MLP neurons of a small language model. Each row is named by its layer, matrix (up: input weights; down: output weights) and neuron, and shows model dimensions 112-175. Each number is 50 + 15 x the weight over its row's rms, rounded and kept within 0 to 99.
After each neuron's rows, "raises" lists the tokens whose logits its output raises most directly, leaving later layers aside.

L11.up81:41 59 51 46 39 26 52 41 20 42 25 63 48 62 58 52 58 32 61 72 71 65 32 25 68 54 61 37 47 48 22 36 60 44 33 84 66 62 39 56 43 28 52 64 19 57 29 24 18 45 40 44 60 76 42 68 75 68 67 44 49 52 48 37
L11.down81:58 27 91 51 35 56 41 63 52 66 47 65 69 73 57 30 07 45 77 76 50 53 50 60 46 39 50 26 59 54 64 76 52 28 70 45 48 47 60 47 20 38 63 61 52 50 56 43 27 83 50 65 61 46 36 28 30 38 22 16 50 29 40 49
raises: "in ", "at ", "and ", "on ", "by "

L11.up550:34 67 43 62 54 56 42 24 61 31 68 65 51 52 57 32 54 44 64 50 36 68 13 32 35 57 30 59 46 45 46 51 34 50 88 48 43 21 37 30 51 58 56 50 60 40 64 62 41 59 44 30 52 43 60 59 71 45 42 54 55 36 49 68
L11.down550:63 39 58 39 45 82 58 24 66 74 47 24 32 51 49 50 61 47 49 44 79 55 35 34 38 74 43 26 74 55 60 43 13 41 54 63 34 57 56 71 65 45 78 46 39 59 57 74 38 50 42 48 43 46 66 03 44 34 46 56 50 54 40 34
raises: "ast ", "astern ", "ast", "og", "ements "

L2.up199:45 65 48 42 45 65 23 64 63 52 51 74 29 36 62 56 50 73 59 42 41 64 38 30 38 46 70 52 39 27 40 45 55 98 91 60 57 40 33 60 61 63 51 37 67 40 31 34 56 24 50 48 72 35 23 45 54 38 70 60 55 68 59 64
L2.down199:70 70 39 54 52 43 78 60 41 26 51 47 42 63 53 44 43 56 43 22 28 49 33 34 57 61 64 40 46 42 57 48 46 72 47 78 56 13 24 51 36 34 34 41 51 40 74 87 54 66 76 55 66 53 50 36 53 38 38 54 32 37 50 56
raises: "several ", "no ", "few ", "two ", "any "

L6.up174:50 59 62 52 43 68 51 64 81 26 53 60 38 56 38 55 52 54 36 30 41 60 65 38 34 52 59 99 49 48 49 63 63 70 42 56 60 39 45 44 36 48 52 47 58 27 51 70 33 30 30 84 51 73 36 56 42 29 60 60 07 58 39 62
L6.down174:52 63 48 58 79 43 37 38 75 43 14 15 37 37 41 42 30 48 63 25 38 49 66 75 56 38 59 16 44 55 66 43 53 40 19 32 64 66 87 51 34 62 31 57 46 57 45 46 69 74 53 61 36 47 55 57 33 52 51 34 54 77 35 35
raises: "le ", "nam", "le", "than ", ", "

L11.up312:19 70 36 60 30 39 65 67 39 47 78 53 83 51 56 33 41 84 62 62 50 54 73 38 32 70 52 59 61 36 44 58 61 56 50 71 84 60 24 40 61 31 52 71 59 33 26 35 66 28 45 56 47 44 57 67 63 37 51 69 44 46 44 73
L11.down312:39 57 39 23 74 13 39 58 84 60 35 65 82 45 59 38 59 52 58 44 64 51 52 50 81 28 69 60 43 39 74 57 41 51 52 28 66 70 78 54 62 64 35 23 54 41 42 42 79 43 76 29 58 42 40 50 51 63 51 18 51 45 56 67
raises: "er", "el", "el ", "ella ", "ered "

L9.up596:05 53 34 37 37 45 43 27 41 31 40 69 39 26 40 84 66 49 70 84 49 47 50 40 61 44 55 51 55 47 18 55 58 55 34 63 50 52 48 69 63 73 29 48 27 76 69 37 67 64 34 41 28 72 71 55 73 67 47 63 39 65 71 51
L9.down596:70 25 44 20 49 18 26 58 47 43 80 51 66 56 52 47 34 38 83 46 37 28 69 66 43 52 39 35 57 41 39 64 34 45 44 67 49 36 42 46 41 70 48 56 29 99 39 55 28 52 55 49 68 62 41 53 61 58 50 48 77 52 39 57
raises: "e ", "es ", "e", " ", "es"

L10.up231:51 71 51 72 51 60 44 74 22 46 36 66 38 56 48 64 50 19 26 77 48 58 49 40 54 52 76 35 35 32 52 37 84 37 56 83 52 56 35 64 41 46 46 77 49 33 40 47 39 65 56 44 28 52 29 52 51 66 64 81 58 80 55 76
L10.down231:71 30 64 35 44 63 50 36 60 26 31 80 59 42 47 36 19 26 55 42 57 51 56 42 64 58 77 27 55 68 31 60 48 54 54 54 44 55 67 52 34 53 53 56 16 53 49 87 39 65 58 43 23 58 68 62 50 54 57 34 63 19 60 37
raises: "in ", "than ", "by ", "as ", "within "

L9.up23:65 51 19 74 41 58 60 52 34 51 55 82 23 50 60 66 45 58 55 06 55 52 33 53 67 53 64 18 33 50 64 47 53 51 62 80 72 37 58 64 22 36 50 46 25 30 42 57 91 66 49 57 54 68 54 49 43 46 50 46 51 44 61 69
L9.down23:47 32 23 82 49 69 53 70 62 53 39 59 58 44 63 38 55 66 68 33 69 58 30 50 20 50 45 47 51 62 25 70 57 44 63 32 60 53 64 69 34 38 21 56 57 26 39 57 59 31 45 53 60 82 50 56 19 57 57 50 53 70 37 63
raises: "is ", "ise ", "are ", "can ", "is"

L7.up294:41 69 44 23 67 49 71 60 59 45 41 66 62 21 68 74 72 62 35 39 27 74 30 45 23 47 48 29 26 38 64 59 54 69 58 67 62 50 20 62 80 29 66 41 43 35 49 36 64 46 26 48 59 69 42 54 59 63 45 60 34 38 75 50
L7.down294:70 58 37 36 63 56 59 77 55 55 16 75 59 34 71 70 72 24 41 29 35 68 33 45 47 24 57 69 46 31 63 55 69 77 58 75 36 62 43 55 73 53 41 55 26 85 61 38 26 62 61 36 60 54 68 72 49 78 56 46 80 36 11 36
raises: "== ", "====", "==== ", "==", "=== "

L11.up111:74 60 60 67 51 20 33 61 38 94 58 73 28 65 59 75 75 68 40 36 44 51 55 27 43 49 73 54 28 47 49 60 53 36 46 67 65 38 35 72 25 51 18 31 56 20 38 36 61 24 77 62 48 53 41 72 61 58 88 43 42 48 43 50
L11.down111:53 72 64 35 37 57 66 60 70 31 49 52 31 42 30 36 57 40 56 60 61 41 40 58 43 54 28 51 40 66 27 39 63 53 46 57 60 33 37 30 49 42 63 81 50 55 40 59 32 25 68 36 35 52 47 69 09 57 20 29 63 49 49 37
raises: ", ", ". ", "==", ") ", "s "

L9.up459:29 67 54 49 62 53 61 22 38 44 42 53 35 53 54 64 68 30 41 63 59 55 57 18 61 37 67 27 28 43 35 37 54 78 32 76 50 53 46 67 56 37 66 54 42 43 51 81 52 55 60 50 49 71 45 49 44 54 52 42 30 50 67 50
L9.down459:49 24 49 45 50 41 64 64 42 45 49 37 37 31 48 29 37 39 30 61 38 77 84 33 48 50 44 59 21 22 39 53 50 77 45 64 64 56 57 42 66 21 44 74 52 45 50 83 70 67 43 32 45 59 51 43 77 48 55 45 87 38 70 39
raises: "the ", "their ", "them ", "its ", "his "

L11.up586:71 57 56 61 39 56 47 41 27 40 68 37 32 13 37 61 59 12 51 45 55 54 55 59 56 50 59 78 40 53 62 25 46 52 35 44 51 70 43 47 30 55 35 31 35 34 52 50 36 35 29 39 33 73 68 49 51 79 69 73 51 60 48 51
L11.down586:34 55 28 43 59 46 45 56 43 48 60 59 41 59 38 55 72 25 59 43 54 56 46 40 45 17 58 42 54 30 53 57 56 58 59 47 74 70 48 32 43 70 64 46 44 69 49 65 49 30 52 13 47 25 63 56 25 67 29 36 48 42 38 41
raises: ". ", ".", "., ", ".\" ", ".\""

L12.up507:22 79 36 71 53 45 43 78 50 48 86 65 16 30 42 59 49 69 40 54 41 62 45 42 37 57 36 53 40 53 24 31 62 36 33 51 56 67 31 23 39 33 70 69 44 69 23 50 69 19 18 41 34 65 48 48 47 41 65 41 74 32 35 50
L12.down507:40 61 44 41 48 42 55 32 70 57 48 46 44 41 26 54 57 56 38 59 55 54 46 55 18 28 51 37 34 20 56 56 27 53 39 35 45 43 63 27 53 81 28 62 55 33 53 31 43 58 49 51 45 57 81 71 61 73 34 44 40 48 54 67
raises: "ell", "ler", "l", "ler ", "l "

L5.up270:45 45 42 54 16 58 45 39 48 49 46 37 54 27 31 31 54 52 35 37 36 56 32 50 47 30 66 52 34 57 46 32 74 51 71 62 51 66 44 29 50 61 76 81 49 40 48 39 54 41 31 46 68 38 36 54 47 48 55 79 56 65 49 49
L5.down270:51 33 70 55 26 40 41 71 86 23 62 49 35 60 71 74 61 56 44 55 42 64 66 39 33 60 39 43 46 18 64 51 63 36 33 54 47 51 44 48 44 47 52 56 49 49 56 62 71 50 48 40 38 22 67 63 55 71 59 40 72 51 57 49
raises: "they ", "he ", "which ", "there ", "where "

L7.up155:34 65 56 40 65 53 61 61 40 51 64 70 26 49 55 54 32 44 40 60 43 52 58 39 43 26 50 32 42 25 48 77 55 72 69 59 45 42 55 29 60 38 76 49 42 45 35 28 83 37 21 43 76 41 26 59 61 48 48 45 57 59 47 73
L7.down155:57 45 32 48 35 91 56 48 63 56 31 51 60 60 60 42 49 55 33 32 46 49 28 66 51 42 82 57 43 37 45 40 34 60 44 63 23 40 13 61 54 49 38 37 25 50 42 61 57 43 69 43 46 49 59 68 62 73 41 61 78 25 44 47
raises: "been ", "two ", "several ", "many ", "four "

L11.up105:46 59 56 29 56 44 39 50 44 33 56 71 62 62 38 54 49 70 56 40 32 54 72 47 57 26 51 34 32 74 30 53 56 47 64 48 54 52 31 57 57 62 50 58 42 46 94 48 36 14 46 17 50 53 30 42 74 40 24 64 32 75 47 39
L11.down105:44 58 33 57 76 38 81 44 47 58 52 44 47 65 63 45 31 28 30 63 57 26 24 49 48 50 63 55 57 34 51 69 54 35 46 66 53 47 56 55 44 36 66 46 69 16 12 46 42 46 47 57 65 61 67 42 41 71 60 58 36 56 52 83
raises: "h", "her", "him", "h ", "ends "

L12.up240:27 63 27 62 74 70 39 76 62 69 62 32 38 72 35 61 72 70 47 42 63 40 31 43 32 45 51 99 34 69 39 45 40 48 51 75 60 68 51 47 39 66 38 49 53 26 66 40 32 60 20 70 66 50 29 26 49 13 48 36 26 58 44 52
L12.down240:52 52 60 39 59 38 58 47 48 49 79 54 22 39 47 50 33 69 41 27 64 43 66 65 65 47 09 52 33 70 53 25 48 55 82 58 63 64 35 50 44 66 44 30 34 50 57 69 52 41 46 32 62 40 39 46 76 57 52 34 73 47 45 30
raises: "el ", "ale", "ale ", "ome ", "ominated "

L6.up172:28 65 46 60 44 58 41 54 43 35 70 43 48 55 66 74 59 46 34 44 73 53 67 35 35 60 69 39 44 52 63 17 73 44 30 70 37 67 38 33 54 47 59 55 40 01 65 45 72 71 48 50 65 47 54 79 52 62 43 59 61 53 15 43
L6.down172:79 24 74 14 39 54 52 51 55 52 48 72 50 52 47 63 62 84 50 52 40 67 61 41 65 71 33 36 32 49 59 42 53 36 54 70 62 60 68 45 93 37 55 63 50 56 40 43 35 49 66 22 44 54 54 38 50 84 51 52 63 47 56 68
raises: "until ", "they ", "he ", "on", "she "

L3.up368:41 58 37 54 58 53 25 29 31 33 12 71 29 41 57 56 47 60 58 56 56 48 40 21 31 58 53 37 41 41 64 44 74 69 71 46 39 74 46 47 52 58 51 34 38 78 10 26 52 62 38 54 45 50 60 44 53 38 71 68 39 65 51 25
L3.down368:39 00 50 76 42 45 50 75 52 52 63 42 45 70 49 61 56 57 39 63 37 63 33 35 48 32 40 29 65 68 48 18 41 46 26 55 76 57 52 72 32 36 57 50 68 50 44 58 53 35 41 60 84 49 09 45 39 63 34 18 56 47 37 35
raises: "of ", "are ", "were ", "can ", "is "

L12.up593:39 49 43 66 23 51 64 48 54 37 54 70 45 30 52 43 32 47 48 50 66 82 32 52 56 99 55 62 30 52 33 46 64 63 42 69 65 57 56 58 39 55 42 60 63 19 43 39 62 46 63 66 43 52 79 62 59 45 59 75 34 46 64 35
L12.down593:50 68 58 36 50 46 33 47 44 40 48 61 46 52 36 67 45 61 50 60 39 33 45 53 56 76 49 38 79 43 33 60 56 62 67 28 64 65 61 44 58 75 39 33 69 41 45 48 51 54 60 49 50 66 47 43 62 43 54 63 43 44 54 34
raises: "0 ", "4", "3 ", "4 ", "1 "

L6.up696:49 55 45 30 63 43 54 15 35 18 48 53 47 26 54 24 72 31 14 41 63 55 60 44 66 07 61 65 27 62 35 64 56 59 50 31 51 35 48 46 61 44 71 49 41 62 39 64 48 82 67 68 56 59 84 32 43 42 73 60 51 47 64 67
L6.down696:44 36 51 38 61 33 29 62 81 79 70 17 20 31 28 52 54 43 70 47 37 49 79 54 50 45 50 28 66 74 24 57 81 28 60 46 38 19 50 33 41 71 50 46 45 73 58 54 36 52 50 71 28 49 51 41 50 67 20 39 37 76 29 57
raises: "le ", "le", "les ", "li", "st "

L12.up274:59 54 58 35 30 48 37 49 33 84 72 42 38 81 45 49 75 56 40 57 65 60 59 54 44 67 72 47 39 37 38 53 40 62 42 64 44 63 53 52 54 22 58 58 59 48 34 63 27 45 81 35 50 59 50 34 66 65 45 53 59 47 66 58
L12.down274:45 59 71 53 39 49 54 49 30 57 46 61 59 50 43 36 51 44 40 72 73 69 43 39 44 58 53 33 42 73 53 40 76 54 68 71 56 99 78 44 47 37 22 52 32 73 53 45 54 36 48 46 29 46 42 55 37 52 29 62 57 35 32 69
raises: "when ", "than ", "while ", "however", "but "

L11.up664:77 53 93 40 33 73 60 35 39 39 69 37 13 25 52 48 43 56 53 39 58 46 55 26 17 33 67 68 42 48 30 63 50 61 44 37 66 27 52 64 55 74 54 57 50 37 64 71 59 45 58 57 66 59 38 38 43 67 57 50 70 46 77 35
L11.down664:56 58 81 54 56 57 38 19 42 48 66 45 63 55 67 56 52 38 62 58 27 65 58 80 50 48 43 44 43 49 45 21 56 12 53 47 50 53 42 39 52 67 63 44 53 40 67 49 40 52 56 29 22 63 43 66 27 45 58 70 59 51 86 55
raises: "ers ", "er ", "ers", "er", "ering "

L8.up156:52 59 65 48 12 64 24 41 51 42 49 41 28 33 63 63 25 75 28 46 42 52 24 55 47 57 54 55 52 42 33 60 60 52 29 54 61 32 62 38 35 55 14 63 38 64 76 50 36 69 59 60 62 58 27 17 52 62 63 73 52 63 67 50
L8.down156:57 54 33 57 41 68 63 29 48 41 59 66 61 47 56 47 59 45 48 47 35 44 58 47 30 62 45 55 53 39 63 75 44 38 47 72 19 54 56 47 38 54 51 46 26 48 60 49 54 51 57 71 51 26 75 55 39 34 46 44 78 34 62 53
raises: "ation ", "ation", "ational ", "ations ", "ations"

L11.up217:35 59 42 75 38 56 44 55 58 42 61 55 70 76 72 60 82 48 34 53 27 60 28 44 62 56 51 40 50 34 52 63 30 53 34 49 53 56 40 80 43 80 49 50 67 41 70 46 52 56 77 65 39 62 53 46 50 32 72 59 60 67 41 53
L11.down217:54 72 61 52 67 44 60 32 52 60 25 42 28 35 55 00 49 53 49 37 65 73 45 54 74 29 37 62 31 36 77 85 45 34 81 55 46 76 56 56 38 34 46 58 45 53 49 61 27 67 57 57 47 36 46 59 35 39 41 54 77 79 64 43
raises: "202", "201", "200", "Website", "ñ"

L12.up690:71 55 46 45 58 50 60 39 38 04 51 56 25 73 53 33 27 53 55 42 48 47 49 54 18 68 81 68 71 50 47 27 57 69 44 63 14 31 13 53 16 30 47 22 39 40 67 47 53 51 47 44 59 49 67 71 63 72 20 71 62 39 57 60
L12.down690:55 63 65 43 58 53 26 67 80 60 42 50 60 46 55 40 63 71 56 47 51 38 41 37 54 44 47 29 23 49 42 67 54 56 65 72 82 60 68 45 75 67 65 56 37 54 34 55 39 25 76 49 52 48 41 47 23 49 10 32 66 37 46 40
raises: ". ", ", ", ".", "/", "ship "

L7.up184:34 69 40 51 51 35 55 80 41 62 36 34 52 53 68 61 43 35 54 41 61 53 39 53 61 53 67 58 48 57 42 28 50 53 31 47 42 55 59 11 58 68 39 73 55 46 52 52 58 51 79 71 55 52 52 65 54 54 82 62 73 40 48 85
L7.down184:65 32 44 61 39 57 42 61 62 58 47 62 41 76 35 53 52 72 51 63 56 73 13 49 25 42 28 48 82 37 37 72 39 45 90 42 32 49 65 53 45 34 37 63 55 47 59 46 41 36 49 51 40 63 42 62 39 54 61 49 71 56 37 42
raises: "\n", "\n\n", "\n  ", "career", "c"

L7.up177:51 67 47 15 52 67 54 53 36 37 34 47 41 36 64 39 58 42 33 44 86 69 77 30 48 48 43 38 42 54 24 44 49 42 48 99 73 48 58 50 46 43 58 46 22 30 62 51 55 34 61 72 51 73 35 34 44 67 62 62 54 61 85 25
L7.down177:66 76 52 17 40 82 21 71 29 28 58 49 56 55 44 37 54 32 40 48 48 52 49 49 52 76 44 37 52 69 42 50 40 41 50 38 61 68 52 30 22 39 10 62 56 52 72 27 58 42 50 66 49 77 60 51 25 56 39 46 43 20 42 55
raises: "to ", "for ", "to", "because ", "towards "

L12.up693:70 44 71 58 57 79 65 51 31 32 66 47 38 68 50 66 53 46 68 52 41 56 44 43 78 64 65 36 53 35 67 25 31 57 35 52 52 54 48 39 29 26 67 71 39 60 56 71 60 48 68 52 56 82 51 54 45 28 53 38 59 32 54 41
L12.down693:58 41 24 64 29 34 49 58 61 36 37 54 39 47 49 54 53 69 54 58 45 58 65 50 58 60 26 43 26 35 50 61 70 76 41 70 38 45 58 32 49 34 45 41 45 24 52 54 49 26 44 48 65 63 37 76 30 52 41 46 49 93 27 60
raises: "ents", "ents ", "ently ", "ent ", "ental "

L12.up590:51 59 52 58 48 71 26 64 60 35 63 25 60 27 55 76 43 65 29 56 49 78 46 40 48 56 61 47 61 80 33 51 61 70 13 28 54 42 55 54 32 53 44 56 28 55 37 02 25 65 23 68 29 38 46 29 61 39 72 70 50 54 30 50
L12.down590:48 65 45 39 35 47 53 35 33 82 41 74 30 43 52 71 39 58 40 45 77 50 46 57 70 64 49 41 68 83 35 46 39 39 61 47 65 60 29 55 29 44 53 45 31 17 46 44 61 53 61 51 48 54 52 37 43 66 35 58 43 40 42 37
raises: "ent", "in ", "enti", "ist ", "el"

L8.up477:40 53 44 56 65 57 48 51 33 25 74 21 38 62 62 53 51 58 90 34 43 37 58 32 74 20 55 51 52 35 56 34 49 67 35 45 71 52 73 50 50 57 44 80 57 44 06 25 77 45 45 35 67 54 15 54 72 69 72 75 51 56 67 56
L8.down477:77 45 54 42 67 36 52 37 25 30 28 43 65 26 50 46 39 41 45 34 51 42 31 62 60 74 38 50 36 37 51 50 64 49 34 38 46 54 54 31 40 50 59 61 35 82 35 52 60 55 76 48 38 39 62 85 61 27 21 44 74 57 43 68
raises: "ary ", "ely ", "ary", "ity ", "di "

L6.up184:53 52 58 50 58 50 44 18 32 36 52 48 22 18 57 41 65 41 25 56 30 71 58 54 88 43 70 47 47 81 57 38 49 72 52 66 64 68 40 36 61 67 10 48 51 85 47 38 33 52 34 34 33 73 47 38 44 59 57 79 49 71 51 51
L6.down184:51 65 56 47 56 67 42 30 30 59 54 77 50 50 33 26 65 45 28 44 63 65 33 31 48 51 34 51 63 40 55 45 46 61 82 47 57 74 34 34 50 68 74 37 53 56 45 47 53 53 42 47 20 45 52 42 23 53 49 57 57 37 67 53
raises: ". ", ".", ".) ", "country", "., "

L8.up55:21 40 58 41 62 55 75 37 26 52 59 54 27 26 49 49 55 32 61 38 41 57 53 42 62 44 62 35 49 49 39 41 75 74 42 33 72 54 53 44 68 70 51 24 28 73 64 37 45 63 72 18 49 47 25 57 57 53 38 48 67 50 52 58
L8.down55:55 57 50 58 40 36 52 29 43 60 55 55 41 39 58 41 50 75 48 65 43 41 54 25 37 33 26 59 38 49 59 44 43 62 40 43 63 48 36 36 35 54 56 34 33 51 58 60 43 56 69 57 68 42 27 48 50 64 44 60 68 68 70 52
raises: "ent", "ent ", "ents ", "ents", "que "

L12.up404:53 61 40 47 53 43 52 44 26 53 69 37 51 66 58 42 35 53 52 65 35 53 75 22 55 39 44 62 51 38 33 37 51 71 46 60 40 40 42 55 36 46 68 69 53 39 65 14 28 27 42 66 41 40 38 47 37 49 60 62 33 51 43 57
L12.down404:62 68 44 63 59 45 38 46 43 58 60 49 75 60 64 58 44 56 67 49 65 56 45 37 53 56 59 67 53 57 55 46 41 88 42 65 44 47 59 41 39 65 15 74 46 38 71 43 46 41 40 69 63 41 74 41 75 67 59 77 53 52 60 38
raises: "ength ", "ength", "ong ", "ateg", "role "

L9.up556:24 66 44 56 48 49 64 35 58 57 57 44 52 26 46 70 53 56 58 48 44 61 46 34 54 31 59 35 35 47 41 38 54 51 38 35 60 14 65 59 60 49 50 54 29 76 50 54 72 53 58 38 44 32 75 22 68 47 31 46 71 79 69 54
L9.down556:40 60 66 68 31 43 54 37 66 46 50 83 61 57 59 26 45 91 31 69 43 59 34 58 39 42 30 42 22 50 59 85 56 64 37 44 67 53 66 23 56 56 64 19 28 29 75 77 39 44 66 80 51 42 42 47 30 63 31 53 77 46 32 53
raises: "ents ", "ents", "ent ", "ently ", "ent"

L11.up185:24 83 59 50 52 75 38 46 69 35 45 46 66 34 50 68 49 61 22 57 47 61 40 59 49 47 35 39 54 68 51 57 56 31 42 23 45 48 87 64 56 60 32 53 55 62 37 51 40 63 60 34 45 57 47 54 37 24 80 56 45 50 63 55
L11.down185:78 58 44 44 28 68 47 28 59 50 53 77 43 54 30 62 35 45 60 36 58 48 72 45 45 47 54 60 56 64 42 69 34 38 39 55 47 46 55 30 42 85 54 69 26 43 65 69 44 46 30 73 41 29 46 33 45 35 44 56 51 66 54 48
raises: "ent ", "ents", "ents ", "ds ", "ys"

L8.up39:31 69 59 53 86 63 63 44 36 36 65 48 37 40 55 47 77 42 71 38 79 65 47 47 62 00 76 54 40 79 34 52 61 52 38 58 39 24 62 43 46 35 53 81 49 58 48 78 60 55 46 77 59 46 36 53 48 49 59 55 52 70 44 31
L8.down39:55 34 56 67 62 39 48 13 43 77 71 28 51 50 57 35 39 57 58 70 68 42 31 70 84 50 64 36 52 38 47 66 30 59 45 55 27 35 38 37 80 62 27 27 54 49 47 49 62 58 25 46 24 50 29 50 58 50 42 83 51 72 37 45
raises: "le", "led", "le ", "hib", "les "

L10.up444:62 48 19 55 44 65 89 49 18 58 35 50 41 31 56 44 42 33 28 27 57 57 38 47 73 58 94 67 51 27 52 35 71 70 34 69 56 60 68 48 32 45 55 48 42 64 69 70 54 42 55 49 32 56 31 49 61 32 30 56 51 67 40 46
L10.down444:54 39 30 65 49 51 35 59 45 56 28 59 59 66 77 53 37 18 59 52 50 74 49 37 45 65 57 41 34 52 66 30 69 55 73 50 47 53 31 58 44 57 42 55 36 56 36 71 73 57 26 59 55 48 71 34 41 34 69 52 57 43 28 45
raises: "in ", "during ", "around ", "near ", "within "

L8.up688:76 57 85 41 51 55 35 39 55 46 43 64 42 41 67 63 89 44 39 71 53 36 64 29 42 56 45 55 45 25 09 47 52 63 40 41 45 27 84 75 65 51 52 37 50 39 54 51 55 56 24 29 49 77 76 44 44 30 41 70 29 62 34 74
L8.down688:51 45 61 58 38 67 26 40 60 67 53 53 59 92 40 46 35 41 62 80 39 66 53 60 42 55 49 39 60 71 40 48 25 05 64 61 67 42 49 66 51 33 70 43 35 76 23 39 40 48 60 48 81 59 48 64 43 57 70 17 71 38 64 51
raises: "of ", "ite ", "ers ", "ers", "ite"

L6.up748:55 63 25 50 20 47 59 78 54 69 47 28 72 55 44 49 62 31 89 44 47 57 44 46 39 73 59 40 31 55 48 55 80 50 31 44 43 58 63 23 45 84 55 58 56 49 36 63 53 56 83 56 48 50 30 60 44 38 69 57 58 39 66 55
L6.down748:64 52 28 66 42 61 52 66 71 41 43 58 45 54 51 63 49 72 57 62 50 81 21 42 21 39 39 63 70 53 31 69 47 51 76 40 31 49 52 44 45 30 52 66 56 50 72 48 57 34 44 61 38 57 31 68 44 44 64 49 66 37 45 64
raises: "\n", "\n\n", "\n  ", "History", "India"